Part of a small language model's weights: 133M tokens.
MLP neurons of a small language model. Each row is named by its layer, matrix (gate and up: input weights) and neuron, and shows model dimensions 0-159. Each number is 128 + 32 x the weight over its row's rms, rounded and kept within 0 to 255. Numbers have three digits each. A neuron's up and down rows have the sign that makes its largest values positive.
A block is one neuron, or neurons of one layer that tend to fire together. After each block is what it responds to, as a language model described it from the Wikipedia text at the highest values.

L8.gate78:103144143167153168140161154172142047053179180141089136128105118096163099106145139187179128146135120130111101118124121130161129059110167157109078152135103123100164177122122085067118066130155102105145073135159171017134139112100158122202134202169142154085097128124129088168168124117143133098137131092118189129119066096143149116139151139130141151131156168096100142130157128169094186103109111146163108090078118099174169080168148122141118098120115153143142095076141119111158159126164086
L8.up78:086161138136155126134179155171187040130115132138101126117121114116158091100115124141208167168165148064143109082072121211152139101067173159107105123130116121102189104141093076088107098110166194181121101111153169070101135150106146065176134142137093114107121147169203140192157133134143099148100090115135149155135109104140129139147068138099090114117180144103095123172106107133169151068091114151152112118056125056132137111140152120168089161146122146130153079122133117119102121122136105
Description: Word-initial T, mid-word iv

L9.gate16:123137134213134156100149129184136134147121094148095161144063085089066076071080155109170173140140112183123080123113142086200130139096136139073124145133124133075151135089107110093081096052124185092147164095127140102127113114107122098147132188138144175097139091161114131146128125138179130152152125121173117151127089135146167164121163144079197172123120117108144126085141111161127149140212084176164120152086165122142099121133147098142146068169106075135157057102117136158168107148076119
L9.up16:112159107161180117124119069120197111115122092138091117198054111075139080091104174141140137151130140190138145136144200124186090079120165136115131164134143147104091086104120138109130127167160161101151160124103115112133132093139149090164169160169143150113167123145162122090176111158130166141123155160145122140061156162151167208144156158134129070104133090139174136099108180149187139123147106144127144125137222056138114084153144058142134132151113090111117092137117101101157101162048153
L9.gate55:151141136177122128125169164124113104145194165103108121107129190091119171076136159049087093121186117117121142137129149095201116151089175145159132157143099104146138155104166115080111116136130137085150147088158123138152181143081131155190162087148108162144115151100125180161127190112143130096146144090114089099141148138124169131094104173110170120187127129098160143044100115116125096113132138151122140184133115174083136077088195124143196133085040117161139092183146140165074131148170150
L9.up55:126169118151164078141118185076150088156155165127114155136151177061165186103101179097067048117144131114162147140116140142173091167088152176163163184125137096147139126137125091123127153155144095093143155080104134159169187101162140109143194091160101162153137150131154166186125170104136123105125177118099102058118138153119122186122077152103132122146162109152149145072100163138178093111129163144093182148114121139097131080143182080124153153097101180124100153157136138125083084139196165
L9.gate94:168172112097105159194102105145074154111105124167149136133116204103135138145124181093107148174097084133143097137172126115114096122115111101091166170102130114141149145104119165145136113141112162149115176129126071121147090129146097120123094205170099122127154183112073104071114114179161180136148194061110101105097180102155129125124157120123096139132068122126088173173155128087147114183133160114136128173199152085098108105168098144146138023098025123119131132127165151145129139158116134
L9.up94:200076140152131130128044108125172086155118072092125164144097160146153242108095148074175099125153133148095120121169140111132154120168146127136126144099123119128108196167178157137074136067111137130143148122136182167103164141123119175155124152117130099143165076103143151156085204092125145154158150161086089180126168146071098121079091121107187079130152100117142093108104118155117082110188129133122150106174057098115124097109115069137124092117144124132068127130127106086113123122100158
L9.gate114:145145132161162167109165109143111093118098151120138132156076043100099115157130125191079125138183095165109124141148169152115103090144159163105154113116134113093207126127074134073115117097172104156060149109078156140189152066041142173178113154155166123105133163175107125142125143144135119195086127111154155172118172097126201115123118083125110154158093137108099096135102092170102132100114116109139090138159138140111058114071146099181110085157114123154125099126220123160122142154134156
L9.up114:197116120131114140117156107147146078081146134170158114125118080149068117162135097201150111087180154157157095117110182156137067129132132197070147129105145158094118130111130159108125082090153152110100128061093191137173102199070095120101118133135179081112152166152175180140131158142150152163085081137122120164151183132154189142140145108120119127185102153092073161173056075134137088110083126113139086165155113156146096135121139125170132071123154096093176117123132142106097135152116092
L9.gate312:126102112157176131113175092187139116104090133140125063160146193101099070062164172112154179210138132153133134088159102150183165167089129112118162133102101116124081125102104154142145120077115154146172105127092171132116082145132049112185137095199115111103130166140129126108111151180173174083143136075100088135085128111120153095084134158078126165122098153085158191135135142182129151100126108104145070162181132115117127146049147135129130125098091087178090103172130101144110133134116141
L9.up312:122136100100124100078151161143171186195055109127125097154127125105136053116120152110110107111132117117188171162145170170139145113113153144069129104103102133127202115122092194096128158144166179173158145128134119085135159151127183088127166087160118163146088155131105106089138102124089111148071166144153129120114154151141134101124165121092194124097143127110137090114144130189146184158143106153064109110088110163131097171101137133099155081126086119149185111110167087128195151078032167
L9.gate351:097171140114146108161069139136164128081127121100037136130064177111156074069128129124131110114113158154088101161145124152112130106134103158138115159194190129113052146127163139115125157165101106113172138129129087137134130147101167149151109137113130111062148046091161133117133132122069110060135097179127090130089135164123099126125135164161165139218148132098130176095132092191186123093186140131165112119144140080112133139112089159155153140116108149141100124168216083120101119191106103
L9.up351:161142105109086137121105129098151145237118117126176153118165151139190101149192150102163103113134119150100090141177087080094125101131159109166173163139147084127164116100125189070193131072115144127138157172134138097102172094155152057114090139152080135100179145218097135118135121195133164141156148154144156132108109105116125202073146125137170142126153126111142166113090160130101161090093113132121156155111114087164110106112153089100135172098142165178142180132151079123087123180142174
L9.gate352:072148163106124150115122104113126081139105118173114079165131154133109129125140114137133103115124160130146132141181153117136129124109103164106088187123135136209116167151094161093147128125007138108196108125139104118124145082132106133140079119176165140148060141068164123130096177210185185127089113145156119144121147069173108106109131119104066160143148131094113137109127127137134117144151113085101150115172168082142161101143143130158150154118107108138010167116124126131033139139161182
L9.up352:153136131133194119135132061160123161174081144150120114167077091082133119089123140118122115119145129135152144122125175147101157143169157203075064129093141085151130120174100132141134158162118138084142162130148077158176108148128109130155083126126121124128100051117139084122142190135144137121145125164064084183119130083115195133066070130050141145170164137101149088159143137084103108150164159070154146088170163104185114176123158076202179157092096128129135114144126165120095147086109141
L9.gate357:128142124189123141106166135157106151129179118076132085125137134112118157181121108106163125185094147122095118124168067164143156122128171108143097035101180168111146183130109137075173072107062161093163108126149156070121132048114134137145094091156167138063143118095112191138083100173083161166183154069099147144154152113100162130135134190137125172139152141128137138125111118139143146115110101149125126130083110175117097108058183068145093088142135084141106089109071152114120155150156165
L9.up357:109208108174149081154165167137141112096154115078127109142106096085146100175132113138124107159117182090136144071157114149106159099102158130203117076073154149087115084151141118110175109193123179137155115129116138080116118068166142147128094107143123119146141142111126137122112058159101160182159152112077206078103136083092121193125113161143107111130176137143142155166091129150180126076108105115131121106102168199143151090102177094121100094165128165116147086138057174156117093132094174
Description: Word-initial fragments, especially r

L9.gate36:132088131119059099124116159093117095145153149089181152102107151086131115163132171139175119121109149119068148175117100134152088143165175080153105109107139129117129185123164163155143155063138135088193136133135138090161192082139159083142092115120127105085092138193118081100182112147169104117097076156115160160121116068164115122122137156121111184138133117082123124162129070121109159113159104122099109048111157160149083109100183132069095131087152069071057115119098122186178139147169126
L9.up36:158051087115094137118140132079146115137153093119132133185131102093102139167167186117070110117145168111101128140147112126153150149179111019135135121139162155121158140096156197081138135143186149108124137088149120145141197168133168157073146104120161143057156148184045177091112071136160141155118074177117127107113099101149181146121122113117161158202081116095108132145125180072109139147096113144108156156060141137099148133153126176112095147159149090105149139144122135146143128134193119
L9.gate66:088134166083115174121202103151157151112131114087142136153061137127148085112125174161110246137134110132060141111126124141157179066099113087134127166102115090131128170111081117121140148123135104100134066128161121114116099156106125095157106124139124137130123165187087144092127160113110098154128115127155163154142100078183136116087123077147190137116081149139095080081136136163138154087211101088120108069064147093159061116147173171132099119156142132118116104099180138147147142119074064
L9.up66:143125176115140167095152141135132092131085112070200187190131133111120106095107165165101136085095114168132146174151150119180119162141117165119182085109172135117124137098133158197131183127112139126089118116141132178093172091141102094117136116176134124120165172139136093154163121162147124146134086168185098129104104057179106092144045088135132159123100164118103083099122096149158084159170144077173128121124110133143112144121129142105126199140097106158024135116136093033105094134158124
L9.gate96:145111130136123104129141124089137081091123214097155123113127170069127068123090158166082169157167136140076130121141132119170178091057135098141156099117152177150079129115142171069134075162125139063123157094133073071131164057099092135148103129119138136102151138151101126126129136108080062137200119166077088146126071147131113138090147120134134161187084082165124121126082105158106146114089080142140116078125200168121117104105094102073155146136165140108152097139099140089161121137157067
L9.up96:154051145130107121082079080121104102149208099124158161192176122132125110132120128148123103131149132131108160209089128154099175157130071165129118091141133117125110186129113126089147118127097132107089102128143214134147121067138131151121148202116137111145141091122213142182078115147138081164154104107147114133155132148182142104146125171183074134159168103106119189141084145109123098117093146083126164129191132117060147092162093089123159120153141095087130095122137140107086123106210156
L9.gate102:098117152119072148061128125163069132146141126137166142177119180081109156100206150133146092176109113106108046135114121164120146170148144166157168116126070145192160149085142137127141146143123124150124142114128137153202149135069151117064054102115168087088149167128115146101139191118104110116118121143100105160122125132144150172104172149118152143140119080136097163076137121164073131158095056098161138130129160113118060061112124130102146110088146069132105122068101141134131132112175041
L9.up102:100163135098077104101110161142116134140141090181138121217107167068138134104190161119115082198124134140128070106109107117111105154128116153148208136159111144188119155109144150138180148150094128159140133134150148137144119104128155096105108098129101088134153181128157134110117167131082114128135071156107102162078146130111114178085142120134131101145116082134087188119152135128109125135074067056176179193141183086134143070115106130086152117056157113070054104081092160118109110120144078
L9.gate103:136136135085123131175151146121133118193091153068148144157075104145120171103140131120170111057134111133093134138106110111140157170163103143190110155122121124157095181140100158105104104134128088132129084129164108140202126141091195144122067131156129154086103073121133112154174202140140144085118132086115167134105101070138083159141139113137206071176100161154132124095126064179170090122214154158059138079159122101171118105118111152135126158119061132118119128178127130156151166112144064
L9.up103:171138153080173140111192191092058109115122199133126080145139183140115091114135124049144115179151190093125136109135111118176166184098085083110129116125135151110122152103124119098102165129137143130045144114098133138152144134122106102080098125172122136110157082155152163124150140118138071168113063074150155115174147196175171186132167081165175087134063139117087116107105093110145127131121192159117146143140172110174084110145146153118157164147086128067155111157135075133111130132141113
L9.gate112:154105119141140176129078117085088075071115114062119067125152144109086168158198111111162100148107142148112079206143132152149145063157156104171138123169107176156062127102142124090110082144080118133121151133144150127125105070138133164143080178118144112082138135118162124051131143158096104144121107127166184137161126057174092153077134130151093125169128128144185169128142127116086095142123152079169144132171121129121111091133174189107155133116133170160057145079145126128145128201078133
L9.up112:110131112151156170162155154140124060054166166096099097158148095098127129134155142113138101151120144082141028136127176140148116170120138114130132077173176200135072141114147158081124086112141205139102177106099174162143078103151134174148119157124094138114161121131157107060125122135102130114099096128137130119110122105114130111104180100131098131164176184147163092157164113121079137135159151026147194111129128156203116144124160171087122143133131181092078102102141098127170132166082120
L9.gate132:144139150117064139109083059123142131075145145130180151123152118107149196203135161072100112130064088197121077151169125133122176146127101109133118163185134106145110111160126154126147108130092096088171170110138132161066124152116119172129184112154122139078150161095105089188128152115095148160132126139158135118148152118151132079146132175177197089134112143092145112093154130133133098127098123148080200122149125149182117082130172130100149146062118037110068085126139115124180108138175086
L9.up132:120187145157109153121108093112110138099132158158164120072155082081151094140114182106129127161078120110132129122113061087144086169143084110107184098139151113172111123107130182218144137144123142118101162137106121134127104109110135123096151108063134137101131153127117090134190185199174130161066124135148107132130143124132132165142132138132086135151063148146132174077135168173108173119092187112143168088026144184141122081138154158081113124080113117164095089179077113118184120146147070
L9.gate299:112109115148151135173099102100147179100091177068117092183066150074147165106134144147126172145124114103109163169126109121120132034129205136155113144126133153210115118096118114120098181131117122114176147165128142131159089108111116112217091166095074113075139142131148080134078151163104117112149091131129109185118115088133089153120139094150108139140036117062110099145163125120118131150124064105119135077187109118119167134153202099159136046109140130126122140142139153137096139180103123
L9.up299:163137118076132134143111151111073039126138073100099170158128093114116134095205136118154116157165060176058128063086134129141169128137154039144123125110111143123096129190127060091108160188138105078158099139127138086154172075116152123155067160168147086103163140127147170117151144131104082110132074115128183110157138087114092139145163147130084066188134183127139153107132099100134131119128120098147119117115132155109105158118124173126127179133167066121111175095139146084102141074135152
Description: Word-final "-ing" suffix

L3.gate37:141149121206115128156081141138132094181108064081187152176125117127132146133118127135112098149161136157134143170139136177128104074181154175164137188066112165137152100089157106111145068125140131139073101130095128134140088105149064142118114122119183136086095135132106103121156098079156093146120065142134055140098142145128123128133076105100158149167157142119097185102123099142072203132114093116171135031081100141092073147137130088160118141095168046127109148160135132126133150148081166
L3.up37:098114137152103153073150131114121105125174193076155106168098118182156143136097137145130126111163131164126122139127161150181159121091124175144174140136128144187192138064116140103176087095100161186152086077149166134129105115142073133138140081147138125125117166169126094108090062052132130136069100141123147126133166126138150131156073104134147127130141126070074109089139129157118157120113107162133081125065138180074130180116147123087091163189171151118085046143075094145189077139168137
L3.gate86:104147133186108152054121152175076095157106182100132125161107140161109103100141143107156106126150084160173110086098187165071121105186109139102106193110118136156185175127113151071150081100095186125095145148094147139160091102094120109094165121123175114129140134133089134099184144161154155162147097169158067131163098125146144136136125177137123170151179135104085155082152108173199156093120135066136105133110129150126074066167129066126125093101147149182094114135158122129211154154135130
L3.up86:176142107139128139085119161136124077148158204082163131148102126217147141084129115058149161124151102129129100131136163106117138166113122140125109141120115181181065134103121169142147075107088136174150149155094165154149104157093082204144111139070136134198146105160152111128097151173160115128082136131169141134114093057132106125121082167183082127144199084129124143103145136143165133124130124140109168170167138115080156076130186125133134098136118110123135092076087062103196180093082153
L3.gate161:120149119106128157109123090110159118171196181077175152102137136151143098128087108140113146112149112138133107151176106134094131131102091069135176056094099184131100164139052133127107086093131119109112109121184147140119080087106104140167135166112187114111150162145121115108110149120031114119129135121134137095157113114135096162177204090150152193193138177113131136130097069117083130097126094099160179110193118175080116095150177122142163154149170131078091121130061084100137172090153121
L3.up161:148169116143154131115096207136119078147167155153135131141082136123164143124124149135160195120138145131168144117133121127165092161164090193143154087126167111130067092134123113140140100028114107140099129112143125120145117140097102190100153128195124126126142135136136097065176096135159130127118093102188114139088174188155196136119120163124147142091158170141138155096107098094103172126107200050125156126174130127106105081113138183087067095187102109107146096183081158083137142069111087
L3.gate216:144147152133104141109109145109083087174095130141122132130098104132145130147134120126093119147165104130133081127082137105031150045156143139171115136150092131123171138094158111073103081154128067165127103174145085125159109058139039174158150126151130109095139071114131077175197203069118123114133067122165143144163080121118161132155106158065110139148102161105057181125125097125156189152121137151095144121137127112170075136103140129155134105151165163102135179108168150099116181141172116
L3.up216:147134099135142111173065163139228127140187216106139168096135083129135086100121148083188130136169063149153059125171146164138093183076140158117134093131070131070126151124184154141128100116162123160166087107141150168127093105118122087161170118107198179138123122111142071130155055111151125139111121115110131145091120165067085114162112110146131169145076147140119158158125130095125171084115154142132172133161135113123139165174158184073145079104104104109123120131086122106147131156084133
L3.gate266:143116066133144125120112112160190097125127156126079097170083167161136189149174130096109090113158075136169139130085094144110111135140147131142109148144105116143143089119076168170158105100106139104111139150117203184127109156158056144200134120139139160068138136154136093172147142143120158185162159071124090208129093125061171147095145135105084134153143110192129099101118157146124181135123169108099173162126114144106124040099125154153125090117160121074141066125115098187192119154159112
L3.up266:125095108187127129105155137136124137122103123084115191163073165128183114140140086112122118113076098094162101119125122173068150112082114104105135149185111129132205090076092142082129122135100178185137164081125101149141110163191126108127100125091130142095155107203072149123127160170153142105137113177115165105158065142159131142109179206112149143162134135078116110127111148107204171156101111094087133131131142049114141108110063159165098111109132116105152130219136069161126109133106136
L3.gate276:093088115132132086195113142141069120157140186135108149187122158171138204107162116183152163125126163201144135144161135118053109122119133131150121118126100080147156140127076164079143141114142070141138176145085105107129144172193109135177131164124153083125133127137207110135134132110116159109186199111104124071173128070106122084161095161155075158139132102071137133097074080170128159156108135094144086154087101093191141118056122160104105122075113128154122139133121122152085144153138109
L3.up276:140146088179096119150106134155105111079124172050170133157116120130190072085106097135119138092124106172131124152125168133138107139101143150110153154152097101136111124105076152099118112091149158215180169096131109133106145180083165118138173113139114116121091097166129168099154140126156138061112123152154121163092085094124136151119139154120118092078057111128128179141149163246134093147071136175126130136188056114116138128106113133131170200160120175146146116127163079064168126106124085
L3.gate324:124067150175121165131109117163149113101087123137181105147126167123108095192160118099135124161107079136131114144099115172147155148098140134066101057190068146134139105084134149132098086133114112166119115128096117195124119112148117161127122141079123117087099083181110083118172115137102081124081084066135104132160145089174120137118115157109081217126117120165170138137131145117168158173119155110106080154102115195120043130124226067119124156148102115101136084146173123121108148152098188
L3.up324:154082164111156087138154119105148067168097188124110129154126158163160167130132119089158120112133142125139133149144162092132176106167086078082179090089071141120082143135100197136136111100136134074169144117091154100150015116071150204137146166142154125158131107146108085037161120093111110159132109147121113119142094125091095140113078110158137130129112142071149141076169174199083083099117138149132141145143156119146146103188122149140175144124162102149185125135180093069122114129115157
L3.gate380:107124127121094130093152087191117078112101160083155133113106157114166168106197161105169137151104029145178103109153126095117125134132110128137116132123146142144109147058111120117137142105149156158096082133165159156114126176143137219099109140123173110090106145114108093101133101143162096121123087090157165137141117154175102143066132144120084127153170070131132176119157134102165132104107183130096110162064160255130120129123125121171136157082125112129149176116150094144148164161138184
L3.up380:171124203125094142154109172120038130114139180153184150154120128179209178106193202124118080095114092160125083160145134121064094163133096128111181115154090138101089089091109100108137113077125146095114188090127138166160127167137145140134176142126135132087163131112161112066091103176178122170150134104141102088093143174112116119101111106157154150146128185118148165117065127157083149144086163161121152171130159163161156118181090117104132190119137104143140102139165127100133111147162162
Description: Prepositions opening phrases

L8.gate354:139101159083164133145104141105076118152104096127166158150124081151113165066098144171112130127119151138153105131153143094135174123155144141171146157096115130149167192136124157062125112118153100089114095121101159139163134146103136224145153145108126116138163111175130078089110173102169149159109154132111188106144060065204145070105143118142193122139093149093096088151146110190166109151179130157165118124149199144126110081111151145123160130144139082094083114114204105185109118176115051
L8.up354:136142129187052167164153094111135052110184169139118097208152108110135181172107100098083139095110152071108129112169141118167086155173114124156122068162093163119114123128149198167166088071109146069085100143129171106149180140123103124133130150150131133113087117166170083139096087137112110058135108131134128115107118100157125093118097104117098097134107135194140198095136134141167169177105101155150113130116223143136139080107163099149076138175170152118098111131115088132106118114168115
Description: Word-completing suffix pieces

L3.gate21:155119133204150138120096105154106173107180163121151176103088071169128068135089126159179138147082091055122127147130154177106109122079075116088084130082072139158142158104148139096165075163124130093115095176142141158088063205132178150155077186118079122131137097064116138161130104115090114081113090094156106105192116150170101144088111186153117106132159107156121179099092100122125124156182133093118105168079116147125061140131116127151134164126131151151113081131163120128129170127110131
L3.up21:078123129128124163140152150041112107136116113157170142140084138132132116098134141148156130106096141136096157143133125098147113119070099074090140115093126099130112130138116054148157123146141121098110165111156095107152089137151092137168185192138195163169141072130115137122129110112105151194129122115090101146128065151173102179110091096142213116199129116163191149084110113128109158066167085169188128150186115130074121214150136076098175177152152118092108128102136077083151139134101098
L3.gate56:123095128177160131131125084064052080172115133085154128208084111139092142118119128139104142086104173132185143108110099156112113055105128162121157141131173109115139130111095153066106130121129076102147143169140142088163082135074101104161168091138135144102237134093091175109149169120124107169128154127118154069112076132149103097075132098157167129135121155150149094102150142209150116137182063100149083122158101085121163080115148162109106105134146132153099159066185133103142125112116107
L3.up56:108155132180162108091126098183133104139156138170127168173138126115115127154109100090083200126125146137151166114067141138189134080078121176119089115100195166088193094098085149136160112167143087101093076121149128117087173084096143148154078086198111172172150158126119157151165116093097091135169092089114164098077138102151158136173149083135147130119092083133133193174150113117094113134183139097174141104115109098121150090086149069093145122128164102129097175102146181161105110114152173
L3.gate98:116119105148119153146096084177106143169158117151085134135094104180134126104130132112091132125159132145132126129122120124177132151193139097149099110112131165114124193124140149191200091106114163076079115147165167145113130202126171124148085170161130149118106139065091175125117136109157167161122127181079111148116137146115150090082157133122084093189140114154140091114234132152179045115193200151125127104169094095091154132141129132182130115125090113163155114100100111150130181203140172
L3.up98:109134109079149139076117115101111111126090102136098132206181099143146159085185123191154140098141099132167111186096129185145124188093164165095122129108136099152085122155085144180172116139118142155148133079107145084148174160120196132126206171098131111092161135106123111174137151072067133114158115145094067103095054157148138149111073116126170119106163169126117133138126138102088092122218166045148123132168170108126143098098157178116097122127141100140146147142131137087182112122154113
L3.gate191:128099121119112159122098115184161079139168122126174119121142120104107153086090194166134125057145108115097135163087159104152124086134162101165131096084119106181126132101146142105136137120132168134156137131162150084138132153117175165192149147087145138096138151084132163109163175130129157105180145060145145075124147137140133164132115101154138188235102119105152079107149091151091118147155159129103067095110111150151198125134195165148179140096133071176061129167139099140146200181169155
L3.up191:106117092139094099096083150182138080147099088119129170152161138119134163095169192182036080174153049113141139160083159133120142139077134124137143140149111067155145091098118073118059129126173074160152188108130127117104084169137152158105141187108144178139103187106134119105166078117132158084074121160217137181091084090114097156138119108154131141146089146131101094092094161157160133115117147108156149134080163142118174120131130086139126194103155115113095126151122100118104129132150091
L3.gate202:159157164107079137140137125173135133038116113153123133155075139120087097183097175093091136099080104122158095135108179121120122114118103120178128130172103115197127118104100192117084122138123142099106099179137121164190104129082122123156056182090133136124126110073118087103078094150083103108120126148128069104128145147147120144131135123119122223163119078159193120140135142195078160130113096138147081160142123129109120114136159107091112114086137179090135129173130069151131238096151138
L3.up202:106119111185143092140103110129114122120098095057139174132106142057116108104104139104090125154137102139148139174114107142130038127070082195150178184174183139164112078148106120159188149145145046098101105180108088158135065153094102118101154150092155127140093168113094115140147104139137131074116105127105140134099132101160135144163116177140103179157209159082179156094141108143100156116119074113147109149088175110118112139093095122125124193091162156097121128170083130163073139103159151
L3.gate206:110159164129120149160097118075140137141129091151156166121127054105098168114118194172107171130093130103145046123067134156129141158118135190138111128155158132143135107128131185065149099070198128164092139154112124109227119137073163122124084155118142125084070098117080170162117122079097076072154116107164097103118065144079147182106134084162122163221130112139140162100159135145144150111125123169165131134173111116133159087116181165119108100096110131125080127159124116130110164106152124
L3.up206:100099124172079157088144164153083078127140079123146116179098094101138149072118185162096108056173099127171158104123133155122155111131151110163123102132156148103093193150119161126177111147122142115124145159168110115184101101113209187129080108100150139119113156143099131154136138099135152102147089101120102133129117164181094125119068072118148110148116097104202049157197093106177194195145115101172094140106089075121146127166174130131132137062143143058105129130142105147123134156127108
L3.gate220:118137181124118156107123118189099155154113135135195172069209116176177152118088138175104157150131115166128098132153175185086159152153129162135107188175169166126146159123119116135092151127144058106112171123101144088090087130090193158186138141099111131110112108118112146195129126108060148121146147081130111163105151096172137084165174058074090106102136179129128114119143163169183095112183089105118137100099121124106145085134119154138125094077107093167098119154112162115088143156146190
L3.up220:206128085148023130196081107137150130135105128089164119118099069117138177110102207114148109069122148168127180155093149142091111115150120131159100081081135121150154113113117103100080132090154136166133130160138120120135124116104138160152068125165198151190104108153147122112068138170130138136120130108155149138141197124122118160080176191142103173140059149178149080174130113157146121176127144138119145102158074097105099110150153078075146129092111117134070093141095165095159152140106156
L3.gate222:109120142189073128144081161137110166085113199107132114118124078116103193092147102194113199110139127121141135154094167122125131093155167120115096157143155126168168132169147154158097150105156094171141084108173115131167174179107161095225095161067165101096128086120082120103089186113130112100094119109073192131185129130148134134131107140094099184121094176123133078130109048127179169112142127116095126133149118083164105115169155102184137073120135121134128096126165141145137134156108179
L3.up222:115130151172137160161061150151157118115096111126170155117177124142082137130097065099124118173139078129146150145143178099144146109127149125198057124083191149131127153087111123126095109108153144117174199093156121210065165102144156110137136088121148134151091104103103146161112116129109140151148150097151139165137136078124124162131129137053099157096162144172130117126101115138129168158144123106131179118064139142074128172087181109110124101039025115145044114137118146115126126085155172
Description: Word-completing suffix fragments